config.yaml
hidden_size: 768
num_key_value_heads: 9
norm_place: "pre"
positions: "learned+rope"
tie_word_embeddings: false
init_std_down: 0.0
lr_head: 0.00715
schedule: "wsd"
MLP neurons of a small language model. Each row is named by its layer, matrix (down: output weights) and neuron, and shows model dimensions 32-159. Each number is 128 + 32 x the weight over its row's rms, rounded and kept within 0 to 255. Numbers have three digits each. A neuron's up and down rows have the sign that makes its largest values positive.
A block is one neuron, or neurons of one layer that tend to fire together. Before each block is what it responds to, as a language model described it from the Wikipedia text at the highest values.

"United" in country names. The word United in "United States" or "United Kingdom" (after "the" or "County, State,"), plus capital P starting a name, e.g. Pachuca, Pelaitay.
L4.down67:148143128153166099147108138099147176142128036141165121131182050102111121113123105137160089101130114153103141090116101091142096150085147134141083153186127160112192068156193144143117104125187075161167121100111098121117166093124100144124088118096155239153080118140107108081123139050129114173200103138119113153184139086087150185144110153141168160100160028146112103155177047128197129107140
L4.down79:104144117120121133101127071131133083121123080150102088119118141123125117122135166109179087157109120143163123096105086177120098155127128121128173154115128101169104114107116185120110123155212109151110152119137068085180096174154129130172126081125144116174151175132102122131160076163160128099104136083054124146125118124129146131124110110118122133113084112154169166180094125135167120092170
L4.down95:132147143156094097141087155091068147176087148113098172077109104140141155102152139164156082094151128129115120172161148119145142147121177170126077122058121096150189114123140170141097128106139079107074084151105081194135092151084128122035077092139138123165180156071143075139160092145117171124117073145169087160146223089147110115045124098171109110187144143156102212135170082124143136154134
L4.down166:157135150138172058137125150072140183160160121125149150166140149147114057155092106146211173077097184097120148153117172101161130105129140135104141143066158116149177112140118158155133146070166172112080088113091134107206129080099196113137104077079124175130095101091175112151132176130102161130129121191076129156092191053157141115072144132116107151145121078130174098154132163050171111083088
L4.down269:085125130128105161138098093075102096155121100128232169099154092108086157105149123124092151107116143116084107175106156133133107123133092155106124126121161136222129138152102129136091099119142076091135125165124162114162131151099131130112131107129100162154115152102093172110100077187079169170102110091162119110175086154136150131096105119187100090150118204143177164142087083100167158119118
L4.down500:124200146117091173156093081074091127129147089093131187130126120128116147106131119174141169185116162156137158125112170143128085168181112194154181145094116190169139159159114121157181113185141156130097143153105152116111158161095176090087115105148169146113177213100134143096122091115195118219075146123105057118117080251091100119114096080161175212118159068102077123135146101147125179181126
L4.down598:105175171147160155130130105146121150109126117143140109142076113156139090114195113118110200168088086192143137141137109108097092145107139076072119148074163149106072072160131100146124146183098114168101105162117039106143141106126184151100087122121075168119190124105168195162103174162097097111113122166124118069047134135079098129140110094169024159118078090076105143152165118141146130079142
L4.down710:145093119025128134058159137110142063112169114121134140117185124112159106181091096131112168117187065089136116144132148135125160119124081175126140070153153133081127135189138119119142095136153130126082124164107171146117100108130110162141158148110136132101104168085060126148137144099182081144141122106121127133173086160146152112085149138160101198106161154159137119117086098099145142142114
L4.down836:191100168140123166057148139175120118113148085148089137207120149072119110110108145074078137154098122121143150147169131143118155174161112187163082094114090104153147117135183127101112194094135146119125116123148158157099076151136146132160118181100168162110121117140128150120168130063103076146154129174124090173096137105155141034082158136128059186112110175068143169104139090108117180146125
L4.down924:174130146140162100125123104145123123159123139055121045152184155088158149129096208116146146130094118074135168182137116152077181148172128122144158109196143126160070143129068114105118085136089050104155157109114129126102116117141149155154096186176151181128186092135137028152193169197071188105147061107128167091114173069111139096116134131134099179137141177124110112127162127145157129217168
L4.down1108:094119124110099114148135114152105102179150167128180206137027119095113152143153147109071201103115073128145112120137155094093132118088135111154068152168120092131092165137084114096117152096135130103129115160109166124155132154081129098073100140103153142110118066075109123135155044084161194082177162081166119114098124101137147109089121184112097089171161135106101115090146128128156114125188
L4.down1391:114132091117146066146117109127133122137099128039165142102154169135094108146163084094125138153131090103175068171114109170188153153135108223147132129179089079175069149093131161160079105099159088112125133140149115091154157169115072203141121162164110131117158134160155136166136097140156111129163115129124081153158121169121069168154120125097157115122119217056107088109146176103170156154130
L4.down1502:144121148091166154156130116090120127166174123064146169069061112123116150134175152158119122128102133120071093180117126156095104124126149083110105116125087171143199136165106154114087130118111117151108108170128106099120093156099154098116146160186112071069139082075170144162146093188135140151079114174113096156088175141154126195157133085179137152174148154110162159108133112089123162110146
L4.down1574:111150110181093123085129097123112127158091166143183061066098127108117050141147147069184112096157121134124146147131116141165133106119156160121118145096122124123115083255163147072110110113158147143120169079095162168120115127138162142086119096104075095190108164170103115126107140116110130107160073113136095104107137196133072114173162164143125225161127141093160154146148149123142162188128
L4.down1637:187128067122115140141097135125126120073109131114134145106137084116098177106085158166071111147133144093105158105169140119121132042082030093052117083089139141157086097146058163115205161162154125165135141200108129120144103110111132109102141097098140071133128121147113076125103137175147132095170118111121133098129176098119123200098099147199104161128131193105152169077088146105092129143115
L4.down1661:111095112090123129163082166101116137111148090148058095139094149133179133086110127122133129107124110147078164161151096078125097109165131081137136078126140150114097132081115113144163159123168160147096128142101150176086131103119157144123143151076132088117127066089134090154096102145181106130144134151132107179120159137155121115087213164116109083137135109069105142087090093218131124148096

Mid-word vowel-e pieces. Word-internal pieces ending in e that split rare or foreign words, mostly names in lists and tables, such as Gram-ne-gative, K-ie-fer, Sch-we-izer.
L4.down301:116156101070095096160141119119132097111172097095157122163149152112169138150158142127135121096100183139109154121175123103117189161136197119142202154126111095114160135166069141123130126161098159102139103194139133184154121091139090148117121128104140153170101128130154132147144158123134172106139106103159113154130190138140210068105122152129105108113127092061144190137155105126111147111110
L4.down540:121143165144132100111088159121167118066130132159074083138109144134122136132188112145200133101185150131125072141119115181127118127150147129173115020215066146119130134101140121118184153130132086063132159100132141130104143129072141145133139130120065114129121096160086177172145186152128125051134121166115159133116110159165087186205125135122137123110088133069169120132115147171100153133113
L4.down593:119104102088083111156166075141134153136084172082049211204153127132151149121128157082131117162159085126199113167114143061138122149176146163125150125180193142166137136129101070141130124108099127164121102169088150179117183112136114149128206128170075143121137170137131194123137128112132132093093091094178122119110184099148145146105214127105102089146132070108137115108148131115118132113167
L4.down718:137129137127125155154181138035126121120117214134041106143119181118127110148134107139115178121144071160085064118160151092167117157079139096095088143163157174171097109166114124105101153111146138124146151162192095161178121149084110160165149116161125148112123160128142110126149136142079116176153149080180094106109152199157140139062142164201058153155152129145095151164133130128113159214082
L4.down855:147108081170101110134157174090110107107093106107133153124114142144149156084162194170019163127156115119095144150120115149101103116156101087129200145110086139045136134110025112141171130113180160065170165150104202083171115111137116125138142115126098118081159171157154167117102086117118158093095166091140138087122113111149119216104138157132131078127148164131117144159103150137144180120099
L4.down922:126124122108117149144093161108138080095113125156105140091117107085106154185123132117139139133141143206151113157122059050107061111129150090126165120107103127156132075124143111091098179183071128132139109097125109064133094127156151081142078088168150096222096140104160168097147118110094139183135099165119153161161147125110190142128102130083128114139092085135149104117162125068117152144111
L4.down944:115096148108098197093113092126060085132079102072151171093106123135145112147154062115110164137120150118133141152108207163105172149170060150173173105161103117154112134143114134132077166123132141126122103045125164126133092085154113133221075123171139126181077089113117048114156126105077123088136123129099172128116123203123141136115148115173110091153085089052128117145140083110111153165151
L4.down1008:141163126144108193169128152094159153112125173048091077143145129128132152155153142190135098135124091165145151136140141122101113094177181152091138097092113090130114119163093139115138123099154183126114090124110148164182145090131049138099122092150108156212206103121158172181046163194123131110173127083110193134147215142104126092149116115120129111081130166139071180141204101079152188106154
L4.down1056:094117186115083174102192123120151116137036167125174111139078189139151118125128156155107098143130129142138106118130141098171161151132167083140176141133104136187116153122065199145192171097112138190100130118181108175103128102132087174160158087092151136098180186117148118127163175144134165155159167055124099104172135146180071126168143181127119149173102077111156147074128086126071183133126
L4.down1227:056154114144114121110135126082111093110146124181206126092108141111121062089152190102114087115151130121108181189119107153132094096130123187140097149125157107124139079152109144133125126121126138104095161112073147076134088126180116124120136146102104098071136184108161091075137098172229124202163120133105204113159113164096135147182109130096192109137158142083120114112062104215159108112126
L4.down1267:123130110161137156142148127126160137141086128163149115117142186140181091099127141188085152119120151116136135167166107152144136130115179081124187133135114083181136125127127150093148114150078134142144132094118136138129126078112136098163069087145126105156112076151098152072115168157100138119144121176151097156086172145098159215143078126086068123157095183100139106135086160142102178142143
L4.down1331:145136145140143142107139121120141118092113109100150071125078135087141123160093123163122138148081131122066110159117149138160126095112114072155165129145149149121187141139095192138121124128173171142119169139115153075236104110109097134113127074123105136110147122114124117146112123156104150139073111126177122107088135080149157141096181126176178102140094108106074153166127157126155140123106
L4.down1439:113131111114129117148187107112101149140145131118109129167116080123147181120133153093076089101035076155191105109092164119074134157139136130182130141115109131083192133125080133134141115130145137166144149147154110172107171080139171163097152084133121155095135155195109090179125067186159158135180131118155184116158103119122115108148135162105100172131107134071091143132152137156126140114112
L4.down1577:075135175059112061122131186096174026104113137119124090105130134138172109166129138163141103162108108149099045127132139081122172123165093103106090175154090087130149163070140127098147174100121117117088131140155146150117126108102117084094132118103141126181083121121150140110138148061120137147133126120153127118198113115082106104133154118122121094126131087127159115154043104158125142094084
L4.down1671:101085065121115157171164116170044163099095162211143177127211142037105109092159091128133109109077113176131112092151161125126130097167158154136109112146156159129113171148077134081107122103062136114151150184155149153119152074149219164133136114076092087114118085138119107142139135115073079104147107123095192082099102119110081056117133092152086093103132033104116184146190138148132114091083
L4.down1806:099169118172099117150133116060126097201115096142132185145082192133157084123046076091095106159144234136112130152087139116120066149161133116108128155115146156191112147107136091157103065214053121148153103100143150128126106175118158150163063195119181108148115132166120160121131169148099147157131098146108096113164104131141144140136142145193102154140082145148166105124122102097122127112123

Prepositions after noun phrases. Prepositions such as of, in, on, from and by that join a noun or verb to a following phrase, often inside titles or list items: "lower section of", "Times on Base", "Notes From".
L2.down888:153086119200194129085175141101120078154069120130072094111168163101111121162078151142046193115107133134090075127093129087104183150131103062168127184109089116154131136120137181107147138148217114165121186133112100105113136145112137169104113146161089098128113159139127193083129144132093125000093181130115085107134138173129077070104166132149108100082122105110111131143153142181154083098196

Clause-opening prepositions and conjunctions. Prepositions or conjunctions opening a fronted adverbial phrase or clause, often after a period, comma or "that": if, while, due (to), following, after.
L3.down121:143130162119097115168087076135175025114130074134115180098114129106101121136177127088156151141150175109085142126123108120143105128086167131087094145141156184096147101159091099143196095157164160134156149169127157066120110098166076133195107089143200098148101133129143105169125104091138168177149110126126142211100107149144113132129146075093161132117203212146122172105105178153135072092053
L3.down596:109115179121189174108105128140112048115149143099083096072107153169114035129091159121138102132113147114071149156190075120133129171178179135168118144124153144088136086146111116125097103086146158124099183113128105101137174119199146163163127115127114162139126186105102118098100107170106124102153199171089130090112099144137123219084087149085137155094112224143078099126121146120157120114171
L3.down616:093133139134150140157135098112144148185150102178163156137122211161134129156183147120072103151163093155109172123122089162137102149137094111214140105070187090127181177126105102118133167161150083150079103136127156142102124148113134118081077164111128181151181149167136139123159125112139092161141099130115092132114173153141097141104171133154140117109121065101187118144119171056116094075112
L3.down1114:109138171131096165112153111052158045126111122147132169109167148180119097086105130126159107163059135107072116122172153109177162100086114110121135185116079163133150073141104158163168148102131166154129097156090074137121128150143116128105200128129113128147077132130154171102109138119146136127139148165126092103126128110133152196074143147128162121126132200137141088106214098109144092078150

Mid-word name fragments. Vowel-heavy fragments in the middle or end of a split word, mostly personal names in lists, e.g. Coetz-ee, Peg-gy, Sam-ue-le, Sébast-ien.
L3.down1:098134171091095111160169150139094169183113088135108122128116112105098120116106127173148103125152079164183104135128139070075145200120121156062178116131129164128096182126119127176068102182096122122138121074148159161138138149155083108064144095137145137100120126168126058108100106124137095168072121136133070097105149122126142123125101096116138153108146132102136148061061144175094073132147
L3.down130:122166110127145153178100177175128205155125122174139127140124118167138117142097133139126157166104170116096179148129135095138130177095147076098104142139108152120151115172132164162113131118170140126181143107141124093167142130116095129123156129091149105139156122154136095141152189154145148158112100148161155103126136110123127097117181122139142094143101171113117108145123145160191158206151
L3.down227:118162102101151131114130159165108133116141148133136119111105127129150147144162168110114108104097199119138113129103205098057117087197167138080159099144192089152184164111107170207118112124066156217069164135150110127148097108153145153043103075124118096143068108122113106218088099157148096117120101115121151113166087142106159099144159133136127119128119116093144175104120109150085142103121
L3.down1367:087155115109099121057146115143116102135104149105191110124107157129146076170170169125181174053145123075149087180137185128124100150134127113112162152177178067110189141110117163163123163117071144122119144110118128192133098094152140132120157077093094137169145157127144167131133089104080118141113090138142162092114108174101173122152119079113116084127122255137099156075114164149066193083137

Table stat cell separators. Spaces and separators just before a numeric cell in sports tables and election results, usually a column after earlier figures (goals against after goals for, percent after votes).
L2.down105:105132123076150068112146141161130150067173153158129145120131179101157159113121146109148154185101208172108115085035196160111112134166144134136154103127144169124135158091107135105111111107148104179059104097179124102137124070138155175112114106118079131160114152126134105144169132140149153081063122172151158108110084093152129082077141121145098052126109086116172177123137109097139096114122

Final e-ending word pieces. Closing word pieces ending in a vowel plus e, such as -se, -ake, -ate, -ve, mostly completing foreign names and surnames in lists and tables (Yousse(f), Hakeem, Dowse, Rolette).
L2.down567:090129103090138110088182137143148083102064121121099104149150174152131135140115116133143118083102168092110127186134130108073092145132122158108133227088087125143109060118104116121137094133042106173146116106108101184127088120140102126097139073123178192140145102129145168136125154098132125113117090066158142128126132166156137161147155123129159153146120118068117095148061136133132124142102

Prepositions completing connectives. Prepositions that complete fixed connective phrases, often sentence-initial, as in As a result of, Due to, According to, As part of.
L4.down14:122122154144122139177109103177134093082115131130086099162108131151102133134104129141122138096165110157162134136091155104119146063176182152112150158165162129100062197107051083112124171179177137142137155103186137139161040097160158145095145122137129072075185153098147130106154083153165155133100164133057127155163172106089151068175063142145064120093100204112099117131104135154107101130085
L4.down148:137132106127087119211151174095131076161145103111109085128180169164065067057147154149157112170102119118127083129121125122171059135171098177099175194112131074131122125157138105170129182100197143138121139124090108156195116119068060102213051100134103144151147113094080121173141134123126128126119129141137108210119138163131065115113104122094156092148127118132157145119140131134131149133046
L4.down290:098074250140098136144159089144111102102104095141181109124187117154096154157119093119080124151120120134150103149120130145167147177081163145164110105101087077150117111086157196141152101124138145118150112143124132136113140100113100082126063086118152099140048148130092147110093122156116145141114129154041091099152138139118125144159104072081108116127130255059145070068178122071157143108128
L4.down391:070147100106200101109089101142139136102098023154135139161114135141139088121096060111130072155116118148098121102187123118139121108077154097175133146112161124145205098126083139172085139155130133130157157089101115142147117120113136108128155167116155143132125096194182140154086119079104125093134134091143098119125166122115134111134129140118148127181171163105106105121133082146151166113132
L4.down456:095106110111162108077119088107162050091159130135106126097111155102101134076156112123129119025142151162151183090053118091102122090167177122146147134153078115138131154152123107077147154114100123131161124133115104120136124162129123116136111118179074140133104111106120145052141121168188135158171143136156126104098146103196147099097105105111139123120159255139110121135098113138097143069087
L4.down507:168122109189124139081123158086155175165120081096137142098151094159117134107107134141080085116099140122074145170060124113106159145113108154120195139121172134103164138174073151191172185093203127155231141104164130187122145097132083156136106074138155130041083165103114130135022147094100086085107172147160113086137131102110094177120070146171157107101121177125158076075128214137116109173122
L4.down798:123102172083124085123079064087135107133154146117117183242117146095177083137104177119097075119148091109176118144137097100164098150131093090113135142137141148114154099103099150111123176126109134161138119179067115170107128090083183129146115156111095135150134124104159129124145109175103115113094178089079143113121127128137115160132162165142089139134120255139122134124131146087189130096097
L4.down1054:147085109105158080134128085046135049094137152183127177209137135131122164149079121134131105138154100124080137114125147078051143207123089120125124121115129124134182099144093131162167169178174118069149120154092104164169168177119143129080168089154138104106103129140157144110130168130138080123138148077133125138093132137141093162150111132088126166154122255122107141124113118120124087129136
L4.down1115:104118113072115093182152106106121036127133138076099151144132170103161131139143132110140157089122128124107109116116101109123087120099138077094132119092118131111126126128103129172101120087187152167174153117134147107141147060133065160122110174166146096107171160073138107056145169172125176097101158119144111122099151126112103155160159167135131131199109255135126128098095085124177123151156
L4.down1131:169126085070145192137174100161099099099097117138129138114113121113141072118122120162131170156112164083110105115146108153079135139207106113100173117129139103164132158170121154151140135179161179098091138052115150129184096140152186171073095091144092096150095188113153131081087038122177123122081136091125162133133131123160145130096109107107151102140144137109145176107133095096125126151191
L4.down1185:159183101114172107150171116099116097140043123171130082079125084133066148122154114146123135115151178108096148122158172189168147137135121119080103110171121068106135171125121166125117125109157075189104120113128114090136120100082107084117140139121115134120139156146104185103109154103195085132107121187130133096121178105097077109123089163134141124086158208117112109125144116104157145180102
L4.down1265:168165163147152078098162130053111107125063103150143084086041193139182115129075136159115096135155109140145113146173098103131123139083166136177150145139123173123114115172097104113128151147117117142129113138112109093160160132080112105089124055181085166109134100111154132147137212117131121033129102101140125202149151108125160114141114127120166140120114202179204122106123146143136122218155
L4.down1408:174107102149130147112123153121147122145183114134142084179140094116118148139106115135115160144150123107109090166070156140115147154149175108147163112135103163153141055108119142116104169159111140180124077167136179094088093182155218098133124073119168119142142107121131116138191097202119174219146133125154118196137127162067104171126131137063088111141128255127084087123102150159114076130188
L4.down1412:178076197084115146148122136144122135119108153136120135115191115160164193138133136109060107130163093145124113151106128107139164154128186176145091131226172095139156134126106098112091109141087145170189098160085171102088116080107157143070151220117133120111137081165126091086093116072182083097157149120161117160184082101124173141128193165112128125066206181168099116122116190108086121095131
L4.down1792:156200136099082082121100141172130096104144122127136121093080173160103126214126138133128175117143071184081071129117105128187113099132150128123116102142056143121102137126113127141129118167158166196147122063167153117136094120109039109097124163164113118079124202157114089167129153122157141147115146137150126132137155128137127109142105152121112132087110185129147172116125127150132137134134
L4.down1985:113097220141149167077155119084124098126160195102133159094106132116146165141126142121172112107151128126103175109185111143127098088099111094164155074177089099086153097141116102087131125123130081107167157067145100157119135080120039121130117121125123143130186160129159152135102091100107147125109133148128134104124147140206089137106117065112146099159141252145175133143145163157132161118167

United in country names. Mainly "United" beginning United States/Kingdom after "the" or "in the", plus American, U.S., Soviet, war, and scattered mid-word pieces like W-ar-ped.
L3.down1025:126109129184132153134137127145160131063136151103122108097142122162069117129145119070141173112125126076097086151118136102113182146120073100113117118137150179086155094138192064135114113085067156115163066108041126186135148102150075089159093188068108106075116130061148106123132118163146144123086097123146158150153154125150132155142172164106142162116082108119153113129196071114171075078082
L3.down1100:079075112132176132125157079121071135177112106150106146163104158209112136138116120169141148136137154112111141141123183056170122135111072171136116110136099169137165113097126088178129178089175128118094138093137143127182200176175157126103071091136093102096150100082110129148147121103138116119106134149164118126090105136171071132080144153141193097091119145120123116108213220172118167087111
L3.down1301:196106156151128076135077178169151173067124173136154106153091127175102157148130097129151131093130101108122116098124157106104106108147091144206123204148116156107115119126143110115104126095123133153107109198091158133059109111104206172116172169154105117104122084145149156162164153140150188189173138136141097121120078096150155099120107100108104116139110182140099161065136152078184136141138
L3.down1639:160121098132064133159136126130126131201143148123108155167126124122103153166093153138128166111087131100129149133089145151130139156144152105121075063132129072137132127079123083120076116143100137069085116116075071108092125118143136112042108116116119145158127110125202125118124205154152153155135064097090209111104128172130113106043123121166191176116122141094156144083141134115162140071140

United and name pieces. Mostly " United" in "United States" and club names like Annagh United, plus mid-word pieces inside proper names and words (Com-r-ades, S-ut-ton, sup-por-ter).
L2.down464:110170119076100069232148115159120155129103139127189158114111085146143115130156123156105171114143161076115105077070111099151078167085142158156113174121191115093126128092106152120106140104120130114081109118124092162164088065141164122112140099118148137123071062182150128171103103159113184159122104105146123138086093156136170056153170122152125211147190218083072152069164110105166113182129

Table cell separators after numbers. Pipe, space or semicolon separators following a number in sports league tables and statistics rows, such as "15 | 10" or "25; 8".
L3.down214:075101122102110189162134158154200146111122110106148133101143106098144128127090116037092142138139150170107076113087126163118141143154130146130151146117096157100154119110103122106102084107084156183129140060100136123142162067119112184139192081165126095089115151112153090130119094128133124119115175109115150130138118144095105116121086152075102053168126190146146106094152126167127084161148
L3.down936:118097119164146140096131111116123112150132055151096137155133144131157121195167167149092123097095146080148119104088155110112151093103094207164059127094141080089137073135111207130119117120133122191113175097150084144158184098111124082173140087108109189164112107130110136130114050124126111075105125133147124125143110149137130156159083166124170189130142102167161128100178206134085109099111
L3.down1117:139113151102117158103057086053098077166130097109137141114178075091184133081106179117150135137096110159053137108065093119123133124103106055078184146132158113095075145129131169090153150140107102151095076105112086088115118122127109125124187146175134106119144119101092216146175087120166116129114120141144139128119127069131128145098130093126113170146175133124102151105150168215134152140088
L3.down1238:136092113148148115073151150140118095157124146126100151176116105138074123159116151157192172112077091135187044083101098141148117139137090107155154120138155147131064150135077155109193134138124141086180093145161123115141168146153136147154110089126110120135120093162086146130141111133099121107139147121191121144156126119126115115132126047112050101155182100151164130098133131205163129124128